Weights of a small transformer language model: 18 layers.
MLP neurons of a small language model. Each row is named by its layer, matrix (up: input weights) and neuron, and shows model dimensions 48-303. Each number is 500 + 25 x the weight over its row's rms, rounded and kept within 0 to 999. Numbers have three digits each.
After each neuron's rows, "fires on" lists the tokens most often at its 100 highest values on Wikipedia text that the model never trained on.

L11.up1594:484472515506482515477541497487513467522483489519509472521481484468422501549532511461514514493477484490508504486484508509529542486479466503455515468522535504495500478454495526516557570440471533503531494543472516521472503493458501496479478475473483500514474521480535504501546469528543493451568513501487519560445445502491495542454471527463467457526499506462461515496492532476531505441518514520516516496478461545506470507471490465487524509506458487512468499522488502479499474491525478527505458494506465469500524507479479515523483517494468485449520493513505503469514494473531521523467521555520484526466482449502490509487483453539481537512488480526501498514517513519478534504526527473484522529508470535474520477517516479508507507434498505492532489505507491529482527450501506
fires on: "d", "h", "r", "w", "li"

L8.up303:512446482543504523541486487460466475498482503500477485524463505443510471512473543511488496512487478490489486524480503537484488446507481491484494500521489439485525447474509536452508546511494465537483547497527512506489503536485506479490510517495579520506472525506515497490467464526518525480505500477486531518465518467486541497498544505566489505491543521515543515475523517487467470524500507536484537485497504488512514464446445492517522495522498543501529498477536506512517505493496542517487493474473516508556493474519481484466467477495498501477477532470517529448467537506487453482492504501520508499482488533509519505516486458506501486489533524527495509507494516484508505504473511507518533488466534526491496533538471530474488460499486511497498525465472509493472507461506537
fires on: ")", "in", "-", "ut", "u"

L4.up797:510472460480492510509560465491532487474519548538534488513511425482474510544515500501445456497475487486536488494519488482514490489499497485479529505542532506493463491528508492494495497489512514517480527474503491488496515482533456468526503524476548496495502515475547461513500487493495485501504452511507508509468516501442502488525501491496482513523510499485482455474468480477545496492533540499499509507465535480528533516508491529494504477496546499487521520476510497522419455504507506447482511482475480490499486496481483528517476478460468492531493481514499481504450547510524549505512508492551487484499520494514485454484543532522485537450460513476480538523515483507462494527463533530532535478463475506546542509517524519503476532520529450520500519479495490491518455494491500
fires on: "comp", "qu", "tive ", "tical ", "ed "

L11.up1510:476519545457499512479507441514505502512495506497544472490546508477506464501489507480490501520468501508476506528499529534514482474460469490455507518475519506495529449467490459449523478464482484550484497512453448497547514452549531523518518504514466499512476495502509490483495476545526487501538495447502463537502495470465467473530485441509549514521518504534507526523476531513539531523525511500509453484496525464499479511496436493488470524514526475483505482484518498468468478445521485476481482498495473470532493454506470556478509483521539533499474494458463475496523502473477528474487484519489503565477498525511463488473471507475502495467492475548463536502519507533505488493475520499465503491497514542492492536487494465459490485469504481496515507544503528494505557513541462
fires on: "-", "sh", "ice ", "a ", "is", "i"

L4.up1635:479467509533514467500506476526508488499509473519494507496529503521454503473499512500474490479522528488517486525510504501504477484477482447477495471533497491509489554475491526466477536519492432517501550469538535538537517496514486498475506464488473488481472533511550427528526519492531483489491501499532516464489496490509475488534476523506460492502554531501512525458524533522514467489502530522500464478489489487470526518484469554502512536508498479503512536524501465514485534514485476454525496496491452439470540503463490503499480487456475492497471512536514460527499484487476471529528458480536474461547519483542511486457517476516533529509498465485493433514471496497540532484484511507512507501479551482450501510534519503501427473474496497544516463496535492512497500490528542
fires on: "2", "us", "1", "id", "er", "ste"

L11.up972:512518517496513499502498506453516526475493525474502485531491505482519499521492492523453506508520504536489524473507510492466539466440480499465471491477500508535569510516482509493475535487495497452473513523539517495495499501509494481544538501476551497492531510500455483503522523492509532463492519498513484495520473495473504543494509503527528497517512519554485496487513505470546502516538524532485533520518460465528597505492451516500497486509541542502523512535466467455531547483496536451491509515500498490503516510485507524520495524478467468488523522450514521466516511534520514467520502500492472503499475570507519489560515468501525521550547535518456456490521513513525512497512500486504526496489517485527545528494509517480468479515487503532516500493520508516493484519538535
fires on: "at", "u", "a ", "ut", "ul", "At"

L4.up958:534491563545520517511517516496519490538478468508534528532514488462497451457530499491494488552470512535498515472512528455506514513445526490467512537505484511488523520458473500483473513536429458496540479492538491477522532486514472530505463491487534478523486491467543510502476475522545531525506494478520475481490498488469499498449510515498496515477514485490500524466486498475475512493536519470489515542497497485507482515526519478471511525460530501473463435533490492458462499480518471498479510563505464488521477498516501514462534472504531507479517479483520520476453501462491513484498522497551518536538463515483511493470517509521456509475506543508474495490507493505526500498485515486464521493503569541511510510526490488544463513537522472481558500486470534469518525480521492
fires on: "ing ", "are ", "with ", "b", "ed ", "age "

L8.up277:541487486517488531509515510484548502506499448511485463548486502461440488473524482459472523499477547539520515486497484516496477504534453534482514492527492483489503499499477448471517489517485508490464465481467515524469478525520477532513526464514495462490486491483474539478475470486492480557502484502496459495490476482478529460480497465497515482489500528527493487525528501527485506541501500507476498503508501530474504527471471473489529485488479447532531471479475515519496466468481497507507458461468527501521503503482504463489502487471524463489452467474484557433491495511509457491487474557520482494491490496538517517495513503523521479461506512463528530507529484488505538514498527498486494517476503489482486498574508478497485479494496492474516486495476495486513485497545462
fires on: "t ", "ad ", "-", "\\", "ud", ". "

L8.up1756:498452499479478528501553497482484517518511471509511471520473523503483527499550522476532528541486464536497550498473497482496505486516488433508531495472489543529498516499511525461542517527506538478514481525517524486534531515498490532506473474470459482488495541517529511499528507516520512470508493455486468498525459491487506473497464535499527502479463513475483522472477505484495493441494548502475491456456501482487529447526454471555479508479511507524549534462506506474485503484491502485496495470476469482472518492526471492511509511501480492527534492510520476444494528495473476449494503494518487477495471499498533504498516477453501497498520479529509453499496517507498452542504477486515542517494491517518516507481491502547502448507484505527515547471484487507492479485511515
fires on: ", ", "| ", "\n", "and "

L11.up815:536546499491507494547516492454479536528462493489548470536497497499488531482474468478547525488509470479501487487513504500511496469539496467475537505494470522483499503486478546489506532448472515497458499519489481531533484477495485479534475455490474487461485495455483533488500521450486516528461507492529494511529500445521488558510531459522545521495524522514508508484502536499475503489446523508489540519471515519471509541491512506473476466443485511496528478523495536504501506514515508533502547476516477485505502428532498489478448512557511521484507508477510524491539469502498513478523471558518502474503522485482510507474538509485522481500470538509477530493554506500537483481459485513490470498503496563488499459501513517476493495492501501497522485500462457532539474468494502
fires on: "o", "ese ", "s", "th", "t", "ian "

L8.up1098:498504505491509469502499476536473517457511523479522474501554487451479489497499527495452507481463499486484494538510519514495468522487476520504525502548515477514508492479491459493497556481549461455534493532504529472499512477486453482516527527515476502511484484465510487496511498499555513472464461498540502476496504540451473515510520508509546571505525496511519489500450518479470531530516557501549485490492489457498475523517516471503531487508454477496540495514452484493463482522467497558496509482512502490506519450509477513480474472500451476470569477488555496460510524511516479501513471542512505455465477487534505456499525484521524488514481488489468501468512476513483536509486525488497510506484505515504481493522490468484479462490479474514492511469513523533498534569489540
fires on: "e", "o", "Po", "go", "u", "au"

L4.up663:494450468534483497512510485480501574498508499467499476531485543442456502508517562575469513489455478497468508505514504477472514473474510479526507473496508479531536514506532487543535459511526463485534524500513522535519512521489517445508508489494497452468505494475484482531505498480519505532486513517517499466524496482521522480487495479525499475487513540521492540456479491554540450519450479498501489490504495475548573514511457466495497507502536506507488520480484527472523496485480550439521461556482469492544481495491501511490521559482545457466493488541539492480551519538466531486495458517521491492474490462498471471501483476463493506507470476445519484502500488483511484540501555482496530507474488465502547484471505507531520537518482482501491509528499528520456477510511501
fires on: "ran", "rig", "og", "ig", "ov"

L4.up1545:506530537549447425490514512471475532523499475517488465529470497518513493542510495535515472517522476514483497537491517483478515475533506517447544462487500527509517484455522505510533492527525505539520507470502500494484558509493489515517508514488496481542502481479515525524507508486492469515531507488499473504489479485514479489524488568479516504504497489526515530504476526507451527459510505501488522479484487523529549502513539492477494459504499452515545461526462514495483502446474547474522496504502487528535540505480476508498507513512513480439522459508509501444539448501453501483481488481496508523529481555502533493534485497491574514494549518494525467487499458484547518543510491525520477489485494485474525485504493485482510506501482490477451497475547517505505498464512494
fires on: "Mus", "f", "mus", "Mag", "r", "on"

L4.up813:482481523512537473502534499508481502498505494521499491504487481466495484503475485494531529526468495506493492528487511482487506470519526488491499504538521519497475490499528498513478502507526504530471473553487472474492534479483479552530511478490545456490496533461555476516473479501521511474526495490481499477511510511498460500486484503499498469502454508529487501507485509505545456499477467461513514513503516508470445489557467554499502498491526518486513522442484558480495540518485508459483512550463487451502494458468467511486550480498458430476517507520501489505467493489526547525483505491543499492505494477460524497493535519546484500502468535503531496461536522478503458540484495483522482509496520493500517512506546490515515488551529483548505508537478511524499469484496486
fires on: "), ", "also ", "s ", ", ", "His "

L4.up581:506495492521491492509524465497511484526510491447495510499505445490489484519503558480538529516516460530488503527499505489478508504503555477525528467493501511483517537489555493523469475519483453513516519478489458477526534523502467505476486490516470484454491460492512499511492424520480552542471498530485496506528508458466517503468519456538518488513523487478511516530512484486475485461483529472529515513487508537503446487520487506499527501484523482525477532432493510473466498548513498476460508524484525504523541442514488503534483513477482506510506490494487456513518529476566531502520521475488523502518531528508487511518541490531482522486487513460501481492469465498489505500505507558480500488474475484457467459497521510466456491485529478534508462533507474513491481528475512
fires on: "3", "ac", "e", "é", "ou", "as"

L11.up1359:481535499492496459508506499528486530518497511514479524512479502507449487478475482521510484503519522522466436456480479458504495488469530505530533502505507546529510464466522526505547534522505475489476487536518513486498519511487483488502469499489519518481506514473498501514465457524463495516493479456484472472503525541507492509495501514471533474531549501493463509525477554491511525498505504477503519463495473535482512475544512497510519466521536507505467516503467465517486544455518501507538487480448516455483467461447519492508442491514514464465490493515515482499512484485521459517495470568482500503480448486474515522500528510463480563538525485507500509497500520509492510523536524498515518494519501502505487493524508456522526487474502497475505531488526501539526441502521504
fires on: "For", "Alb", "ast", "ack"

L11.up1060:479524524516508525527494463452487495503475510499501526518490458431468501497493500535507479532520503469520542547509478509484488501477511486469527516535517473482550481466507521495519533545490470500519507519488529533530469486524461470540510500520505477514490492492471551517490535485503537520509501461538505501510472486488496477505497528506488531485472477505521500468512478514493531494531502458532467497482524512541519509536489494514503465486485503519527481484477466435501508490496515481470538483494477519495469438524471554524477524499522495511498512459478536427527501510525500534525514534496498499489510442513465492472536476464465530481545495503455549530542471463519499524508483467468481517500512504476470484512522458518531480513546477503497514492486490516540526518530519
fires on: "or", "th", ":", "dr", "stor", "ad"

L11.up1424:495486443532516493461522491513483515476473524511508495542482522484512495497463527479537498518474557542503495562481564511481515462499509504501513503497491480558457471520500532501487501483473513504486481519529536501521502513539491469512535470491510496488479488502484516522500518500491484539518497461516501480504472503529490517509458520495577462459483505472543502519486455492531523513505498490502509501487481505473513468465540511529536492483538545504490528528478505512467529511496519554506548444478501491525502503500437523508533499479509493490490504436497516488531492506463462470514460511489476485516488521491490505495502505504520469516546492441543530502501504475500517470500486494478517491494480449520489511527471513539527494461462468496518510490504499518493473479531471
fires on: "f", "r", "-", "w", "s", "ch "

L4.up1596:481484481517542482532522511534541484490481515513506504500530440496488473515537481508476522532509536507513473486498467498441482477495527508492506536519499521493554535498519513515455548528490466512504525535440518522547537511470463561486487506459487455487486493486486473465505482497526471508528537512486508477466480541537426453531514477485463471482468518494475496513473486480476479513524501452474494566518508535507505536497511464464521497516475504529518481497472492493475472525453537481480476490483502474460498494516476469528523497515525475461529500474540529485499542531542548513494479519483489502468501527499522504497513491532501464497504516471503503536502520500509499503533503502525514492528529500529522513524519484562460542476472518477486478497521499505494492508514510
fires on: "ed ", "ing ", "ted ", "of ", "ite ", "ble "

L4.up878:542511515481452532508479535501550525493469458539494502478525522493501511521482504518437480520522521539501499514521520519462547509498487514530504511532509516528521465485490513483475492523489456487515482450484485481521525509502439454519536481501530465455527504492489473475515478494483495524516524522491502511524534495469478533458531540517481484521545459507519468503524466522494502516531544497529471489503482516516509491451504494536490474539441479483516501540478514525506492480505466524494494464511496474479485541488510524486504491483531465508513526524519568504475491521525491528497464521479497495491550485495501486490502463502515482487499471516487499513468480463480473500473551488528482532542452493532469504487465439490484451473543509512497460485497544488478524502519509
fires on: "port", "fic", "ter", "rem", "er", "ach"

L11.up816:499500462477500497505508473496517498472493460486522499550492510515468522516513519507510485450522532545465520499532480517544466519526465556481472466471459504536493508508533500497529488503490462472476533493548490478494518498532474543453497497513504526532481503488451502514498451578529500502524505532522525543479515519459516497477515517492532491460500497511503452487499491468436482480501490485541538511477527477529526506475472509520495495471484506509491482497469499473533510442494502537481516511508446518462532499492498516453479465483516510518423486485486518516520532521474527479505505505443491467538475463496531471534513477503502543480496487532525519534524491511464490505454462539519512515498494519486550520495547506534526496506498528471473489479492492563511483489487483
fires on: "it", "s", "t", "ight", "him"

L4.up327:500502464538555451555571507496534492557494493511492498485514461502513526494472543503533482492524502471501506523506505462479500482514507490491528475547514513510466528482508508506487495489523489479500495537478445483509526496476473502508476478473539495529466535528497487528535479488500465513489438487478513526479478536458454513530529481526526505520521496522524495496498520490472510523543512427510498476521480500573538520489517502531490513519502492466505531535495523465492470540487533480495509453465494461497525490511541501503499500513502473470526494453465503475521454470536489489465447500507506517462448480531560493526476508517479506504479524462506524533474520488481533556494531447509484472490526513497508486485489493570492452514501497498522482489501501479554494460488504
fires on: "ed ", "ted ", "ve ", "ered ", "y ", "es "

L4.up985:563486475555503517492514504474485513511467475476522522544465478510508519553535509495481501524470550518452530484510495504497480523483505502521488526496513473462494503533513510509527469502522532493488459550502446572519494510465482493523484470488502515536512469533504513504518488538535561508449477504537510511507518500498527485444520516473514466500481497494510507470517498471500457500509467544537492494504488507543526474523468485497528533459548496524521519521474485487523503547516519555519516526488459509454508479497532484498491497480519487465492486444472508526509507525479456464544456502513468468523517481524523492502515494471511509465478501509480543520499520538478538504477496506509513512526452514497517508494474480515489488496468530465525497495537524525499521502516508
fires on: "l", "s", "7", "of ", "t", "7 "

L8.up189:538503452518459521501511525495546510464501485502551520488497503480519477497507455516504498493497487494498528482486523513472503485545494465489516497492528444528484509535456527492531516527545506522524527549504535525503542452496467496510527516442506489485514493533516483525531489523514483492523469485518523538501506507490521483502498522524476510490504457523511508464529516496480486501527445468526527561500494539496516487508473522524501524515474515542534489480501498462529502546481502491468482537480509505486479516513466498460514504495492465503472528481525521485461513470505483482493480492496486492462502508479496473486507512558488534517466482499486514480535491495478508521495466506522498501535536500518463572505483444478524490463508449476525509488507522522484479506486458
fires on: "r", "Pro", "l", "R", "En", "National "

L4.up1320:479539471551478483486505507520526467504510505513522484508496481501485549509488553492507504485487520476468463485487488481494528466531503438515535526549513523516543530440468476531474488533497456490485491470477522533526563502511457516492501495486547485479460486481536452471517494549483508525514447498517472486515499501510497553477515499464492515498480534531501569506496503465514494506506537497531484508492539530540509540453528487507520479515474466505493518509489518509476510492477500468485552537478491448531529525491447515465491540483469494500480497492520523459478473463504555500500477529512497541512511482544487494465503511530491507525474489512461510506504532516468516487542565526522478504508477470482480484528451484511490521473474466532493479536525494520503513474481523
fires on: "ed", "b", "gu", "Gu", "W", "il"

L11.up1400:489492464507473479491521466531512545489516471487505528516464493478532478491564505513503494517512468499488487502490502501487551476505516525476510544475474480507491500519528530451489454483486467479508514515521477518504528504502502475465467484496497477502469524501436529520459451539525510510555478521522507563494499505465466478518501460493520513480498515532502485519507481475511489481475478510491485487471481511497532464562478541499517464488505494506504531427505505489550547488498527483513490489483497502509487491500462482485485476488533459528502525494510473515516512435478512484490506470510486485536496512416507562475554517476499481541498492507522510456520518481519526502465507460524522473497543479459487481517502483561485496456501479501529496538510492497449509467503504
fires on: "| ", "att", "ext", "; ", "P", "sc"

L4.up203:567464534522522488491506479505531477516515489490456511487487492525499530512502466485513469514484510514500510494504526491508484441463506494464501491527496445500479450547492525470496504517500488521528507485518479536529561514536480517493539474465555458494521517482533502470511474488492500462529478521485509474533477485542523509499498512512526494499463506492517524520519551537521532505428504537492496522536513503486498470477476484521512461450548510524494479540491535470513510486493469496531545529520466508517504518493530487486502501474445463460503466529522535497491482457517531473493512491446506488493495475510524514499491503476573468500496511480536479548558489497490520525509517526484473493473492517512516513516496496478509488496480518510534455490529500551460452509547485
fires on: ", ", "ate ", "December ", "November ", "ut", "om "

L4.up713:474494513499476467478498481486480491497496492481517489535494476480481473532487528510508499484463493541505514471538520484518464509461533491470493508495464496513506498502513537493489478487508499507521534539505442536525477510512465515499525536474532483491517474465487504503516466505483453484533518454523500518483489540485506505470518464536489506473486486462545509494466472527495498535517459527510478489519463427461558491517476481504527539486537479511494519538464504457501501470544538523502513545522452498527444504526498520478500524488511471452475499481480462482495485519480562479505476482528499531531477505496532512501549500464499514470495514505548520549523488505491514481500533529464524452499480481475477477519473491517501465508509470490523534502503467533519506533499551
fires on: "of ", "ing ", "os ", "og", "ed ", "t "

L4.up1654:509532525521481481556495514458486470488527482519543493476515526482466481525517489449475519493492525496461500519519535496461555451519478486501507524521471486500473510525522528443558509531499461494524480529530497479505501517475532498474520475495473519501482531538504493491527521487487491469544551454492500509501515527475497474457486501523485501462467518497477451467511523488523471511469502497512484506498478506486504493505474475528484487465504498532492496465496474522519504511501540486470522523444507489473560531492420444508507499499529485518476551532546437540478512511456446474507489487507496511524520503474510482485490512494557512516470502505526484487481500494519489488467446491481488499543536496482479485517489463534515487516518465497537505532541440517468516494478453
fires on: "\n", "; "

L8.up232:515472453543488502543502525528442474487496479499496504545541519476481479496494499432490497500507486531496536497489473532509494450517512459487526534551460511473500471464536530437518525518480516528502479499508525495534544517499472529492513464484537493507475544473531466468511498494527516499498526545481481541496493499511492449517482473520525518517535538472493478467486473470490479521503483508511498536493480468455505509510502487482495500472494490461538497538504520546510529469506477513492497504466520508505532447506509442482487479528529485482467492495505474488494462509442453491503488512543480518469498506494511469497514508497520512488518525528498525518490499524488471509497491460518465530486546533482485518505491502477492471496473518496533507520530470505461498530519469
fires on: "\"", ") ", "A ", "; ", "World ", "\" "

L8.up567:537485465546523468496505487483498500510490502522504488491532466508484507530477508495480507485508515541409527524505503474507498499448514452507533530492486505507528506471458540505474468527539507494526523528505502483540565486491469530561469499526505516508481479506531506515527519504505512500498501534482524505512458502464456491502515537525550490519466502485500517464472521501508477487522522531541536504486475488448500511469463463549494487515505483491508527467511468537493467504525517506491464486477513474504492479516553491499504464523470528477511460496495491521505443502487431478518477521535491482511510549496510465467507481504475517474497501512500500472477508504484505497507481516508455552469512477473458521463500486473518506485518462523470549506479495479489540505517531
fires on: "in", "was ", ", ", "an", "an ", "u"

L11.up738:503492487542495532497543466491509495481500522497502476526513490480522499512536486476477462483449479492508486481561482509482475492483467540472536490561491505487492456462530524461505491530532489482510475504472490500533489478456488477477513519496490460484516549510472526509476527476480501516502481479510467520503444501471473518504558470540501530473470500546506510511471565489540499500523504487505535507465523523498475490463422508509536513488486546461475559459483471510502545520491526461516510474487448482522485507507497503509528462497538517489512505498491510506470479488489502494486474485515450490480503505508468518484499468456525484529494524495509520517506459486465491510458482533525515466505475511495506534499542508516505499453448504475511448489516489505486492500502478
fires on: "ay", "Br", "s", "t", "ant"

L8.up1630:459477531508516516537513486502491525533508477473529464563516494493508481486498537480527486532483521468453489519541529545520499448476490499460524546516475499475520444475488521523521518509471511518507478474487508498533517523469474494495529508500508454471495503520504526490470515480512484489515499486530509513526431497496507508485473484465491491522514478506517505518444492495510517479472512559520487502482485525520520551527483479456533530516522503472515509486496477466474519492481501507536503513505494517540481488505475511463504564458528505490469467474470501546506461531491537492507484507480502533502525500504517476433532475504502493446518493498522485455517502520495503533521545528515499497531510521504533457475467471440453502504456518538527470565495489513487538518477504
fires on: "ly ", "ig", "-", "most ", "the"

L4.up1056:516485499551536500512512515515465537468494483531495466504493463504481465506518532460528499511507532506478490492482517502519506522536483453488508524497456517515500501462496514516480522532454550462499482510503506494517547484479471519564510452485522513516492512495505528510496478524501465502498436477492497509500529496444515463504452519481453485496460514525476538475477515489501496464484531505546504509496502518472515508526478527531539553534460515484528493514471499532455522488507479497496493544483471506505481449460468489470543469471504478463458509475517458519517472501479465522469488531521486481450480513456550501490482473526493480484519496471508504493512541511502520520532498526516476507512484509493518493529525492506464478514520503455502489493472454528514508522521476
fires on: "in ", "), ", "\", ", ", ", "- ", "u "

L8.up0:517494469531496499510530498510505517490463523480533452536515527519508493505493504488536495532486484487472492512516495488491505476549478484485552560540488532504493454460555496514517504454476524463494475521475539512497537474529471497504471446493448526463464506523477487495485538549465495516492486455526528481501506469490486509488500554545506453478494506548483493500488465500501450509483498498507548463460536548456519494524545483554489513489545462486492522500507485485524506479521462496468498511503514493528538492477492492528475461473519511532468472550484460473514484490496516495514460529538482497489503498495518464488501479502498513442486492500497504498502547523502491531477513472470495529504504538473495482486519456496518483481534482538507541513480517539456458497458480
fires on: "is ", "It ", "(", "was ", "ently ", "se"

L8.up1553:503497464485475459467509481483538526516489472466532536512512492466454484493534532446504491472501480533512496512510468499472537537476499521515526525479493489491513525472506510512511491469487518488496514517477477523495496509504497514482473497515484470518503471527516476503479485499496529453447460517510510559513493479496463498495516480508465532497534461538510474477513521485507514525521499532469483527502444522520509473495511502531530474508444517466503506461493498474452508518477481512467540469462445521509493486479462520511509511476472466532521522440516455517467509530463482514514467489528476517515497467530497489469502518455483510475500546503492500497524534496506485495482463507486485518486526495501522508501498517525521508492512492480540511483540525508516493512534541
fires on: "Mc", "mon", "Mon", "ph", "f", "i"

L11.up205:494568484496489494534495491509511501498445446513469518512497517462515507493494491490506487506498483494472496517517549540527510487489485498463487524504486498516488470494498468514521539523476518515534527511513525537502468489514520492535477482488546540522451537473517476457519487557507496550544497474515520538544480481484502518500485521454519457492515526528499502518533504474497527516507546547496515473484493544464473471502489466520514483514491514485506531504503490535495501457486519530456516492519501444543476492509496456469485474522537492482491509440523549455510508500521491514495501528555507448547490506500483473457530486473510505528477529464517521507502493476503483507498480492470515502515467496468509460505492498525499474494552498515515464503512504489511524503487537
fires on: "s", "id", "as", "f", "o", "y"

L4.up1344:506443477485522470478499468471531496470450506477488519482485461528457509505498499476498455484486481531501505464477500490516484487515474469473542553463534464522466523533522572517491543460506503518459522524547529468529488480522478483534509473469500520505494517496487502546529493519474521521488520523502490476490509522506482465509461524510469475482528475518472461534533528462496486465534476480485516532492504546496490519505467504532496470474500476494508471455462469472505511465501522517483503506511478512490464528503521499429497488458519494492541471449528482465523502543515477547445467462478473520542492506520486492529502531514486559488507461472462470480540491508487509509471511537512501525506516517500519512487525498499510465519498499504499468475481508556483504471470483
fires on: "el", "ad", "en", "a ", "ak", "ath "

L4.up228:491525503498531492545501520505518518527462479520484441545499456499532502499517469491502514539495462448473506545497486528507497482457506498468512522547467464528488510515578512500549494497502503503515489535534494492508494474481498529455494450509506515499537510485549513526484510516487505493488487485499465500515485528474534465470483513521520497468550539485515485507534523507514511511489505521473475489493534480465510491528473505545508527470537517509519496526525501513500527475470473514438540493478495510502513502477506507487515546492469512494509492504507545475495453516517492508516444482490513463519558504482481493489539481505504520507519490504501512495494517529505447514534469514470528526474548468537513523481440478538461483548518501475499461529470484487484476491476508
fires on: "\n", "/ ", "as ", "| ", "a ", "s "

L8.up196:571469470524465508467495497477483496549521522532477494515505488514502444516521482498469501509505499510464524479504499493468482427464498489463511510486446488548540510488496489507477514515456503524498492503510482465535551497495530504522511498512492486493506516517553523488536489497449520515513486464477505511517464465507477480494482532524500478449528520494483498457483513509508517488499539541534522501506514502479521490451469481507454503495491529457547516520454510483524522482471542459520480513477460487493543491473451488476527504495505491501520501509543499526506534512524469476451515494539530487523516507493516477517486540520514442493511492504526503472511492497514523528479520489515481468461488472503521519537521553460463468491508517517503495509534488538490560503518528
fires on: "or ", "and ", ", ", "Par", "peop", "in"

L11.up1347:456517467518484486530534497488505514493472441521535477541539488454434489516500522518531490490509491482484474494506463512482552490469495508444549509491492559517507492472486473502538494490444527525479522520460507494524521485536489467548519473490525543502467502498511533517475466529582470512510488474532474498513518498494477543515501477490512524475482512532481499490478476464509515513540496489500476460455529498515543496490474522470469516502513521488481515526459468433519518493513497568492511505540500519545456446509483523499530518501504490528469512530482486489529464456498516487478514475471489506537504478504516519476488499495477515482502516475464481478514507498450539518509462532474499520515529498488523464478521485489520529517506486477486498514454509474516513518511475
fires on: "comp", "p", "ac", "Comp", "pl", "f"

L4.up196:473488484548523477477531521519500490507523502494515506541504516487507514560512541474481468518474520490525473518510505461463483487505520458496510518469510548497486496459495442510443512479507491508467497492480469573519525491470508552541499496486539511460484471519543477475493502512471499552509512489489507500469484527529480485547555513501451496501480508490514495516515482517543491469485503496447480507499474534468515487546532543494484524469489491530505488525453503486458525509490550481505503459483472480507533488438497509502443517452516486471506497515479507525530475509527526486537527526517521467518510516520517515518528465480541534494492513462508519521495491500530534546540498553543501513501534501476516534468506504506485496525477444514515494483514529511513521511450555
fires on: "3", "2", "1", "sing", "í", "Mus"

L8.up1490:454490506474477526503507504512504545524487527487510528509519501540500503533533501522540487497501498481516512532568496531500530456545507517458550533453503504489525496468490459511529515472470520502511437542476473501519476444510527538468525468523499505499516484504501494525525503522469477502490502461521486530442478493478526493517504465488465511493467482469478491522527470512506450489519462548514467497452531485527544487455491530534526527523471499460482491504510530466483489466516466500487501479503487466491515516457500509454484480478553450462518535505488509533468511540494511487538514521467474552523466509528506463531504457460515537496490533498461515488516485514517495493488483529501472508509514506525493489494516426493530519512530519490532506482553500518517513503490491
fires on: "om", "os", "-", "uc", "ex", "i"

L11.up1126:501469449475504505479507503536477475495506508526487465486517471499531539512504508499530463521465520490522491553529502489503487499559475525476524545508511471470484477507499491507469518514465504460530518460474510494518506522497493492533487471485544488503440446495500479520540509539509486503499476518535519529515528490475485511496530510480494544513521490483518479489504466466511523477495545518483525532529499464471521495515519483508498540475448487500520462456507482453452497485508482473525527509478458515477525525469488505479501505501486516534540520477524509520511493500503519464517509532498525489459460488509541496501516512538479478500489480494520480493528480496545487509471526551529512480513544498533487504461477503507541481448512508505505537512519540511547505492491519
fires on: "ph", "in", "over", "rec", "pro", "ch"

L4.up1054:500483480494502494468527479544487503466493541485513491557477475511501481502469539539494483499444476516499522538496501480493479475502486474472537524533458489527470479538536501466476461466505466524511521536481478508505543471518486495489492511471492526525483503460490515468501470520506539495498481472502528497511450496533490488535507492495521503464458499444536495464495473501470465543519477452484446471502509493541506498465536516528543479502532501471503518529489474495503569523498457491524575534504464516542529521466514472499492525516513492477517490511449499503476502490478523495492498521476555520522443448483490513496522508516528539506505532504482511548496492471451493495508525504507495477484513454530504517527496497506536501527538470446513525499502531505451488524506524
fires on: "ose ", "s ", "o", "ol", "on"

L11.up357:521521550516512480489490492540479457488517517514475425502473488515438544504533522473542472512497475481508491483481484505493557507515489519482513483486441464499506543502494514495481495496476511454492498518482520521506515519497487475488499495487472461477531489479514512474496479487521482510523474512518456533486475461444457441509502486530477518530497540465511517530498479503493517470453510532488529531487484524484507489472508490508487530523476481543498515439469477483464478470450495502533507521455475483507511534512490517511502553448529515461493498472485530522495545507491537578473501504502476489498486505524518497492487514543480525493520475484489465496515478508500489492500549495484492489502475480520481497517511500489454513492476510516509520517500510515511523512478428
fires on: "d", "li", "sur", "wor", "Ar", "res"

L4.up305:518501483516491528531478473478509490471495475501507491492498526421490500497472497464512505484511482497478510484488535501497548498479489470493527490513472472489497537519497489509536541528555485477505459525494454531465488515500509497543486522459486476515515490514502543527533476512538512495506490468501525531500511558527478498489487529542494480415525480489497519496518551461507499496536513467514506473507505502491531494504528492483508505482502493529519523509489460522488481511561497491515495494484469494508555488530503497452511496506541518512502485484543479500493511477500490489460483522538524526475508543508481488490501485492508469471521511482488468479482552527496493516502508521534527505477507497475500496554502470509492490467487468454501494538513499507446511546494484
fires on: "'", "| ", ") ", "inc", "; ", "announ"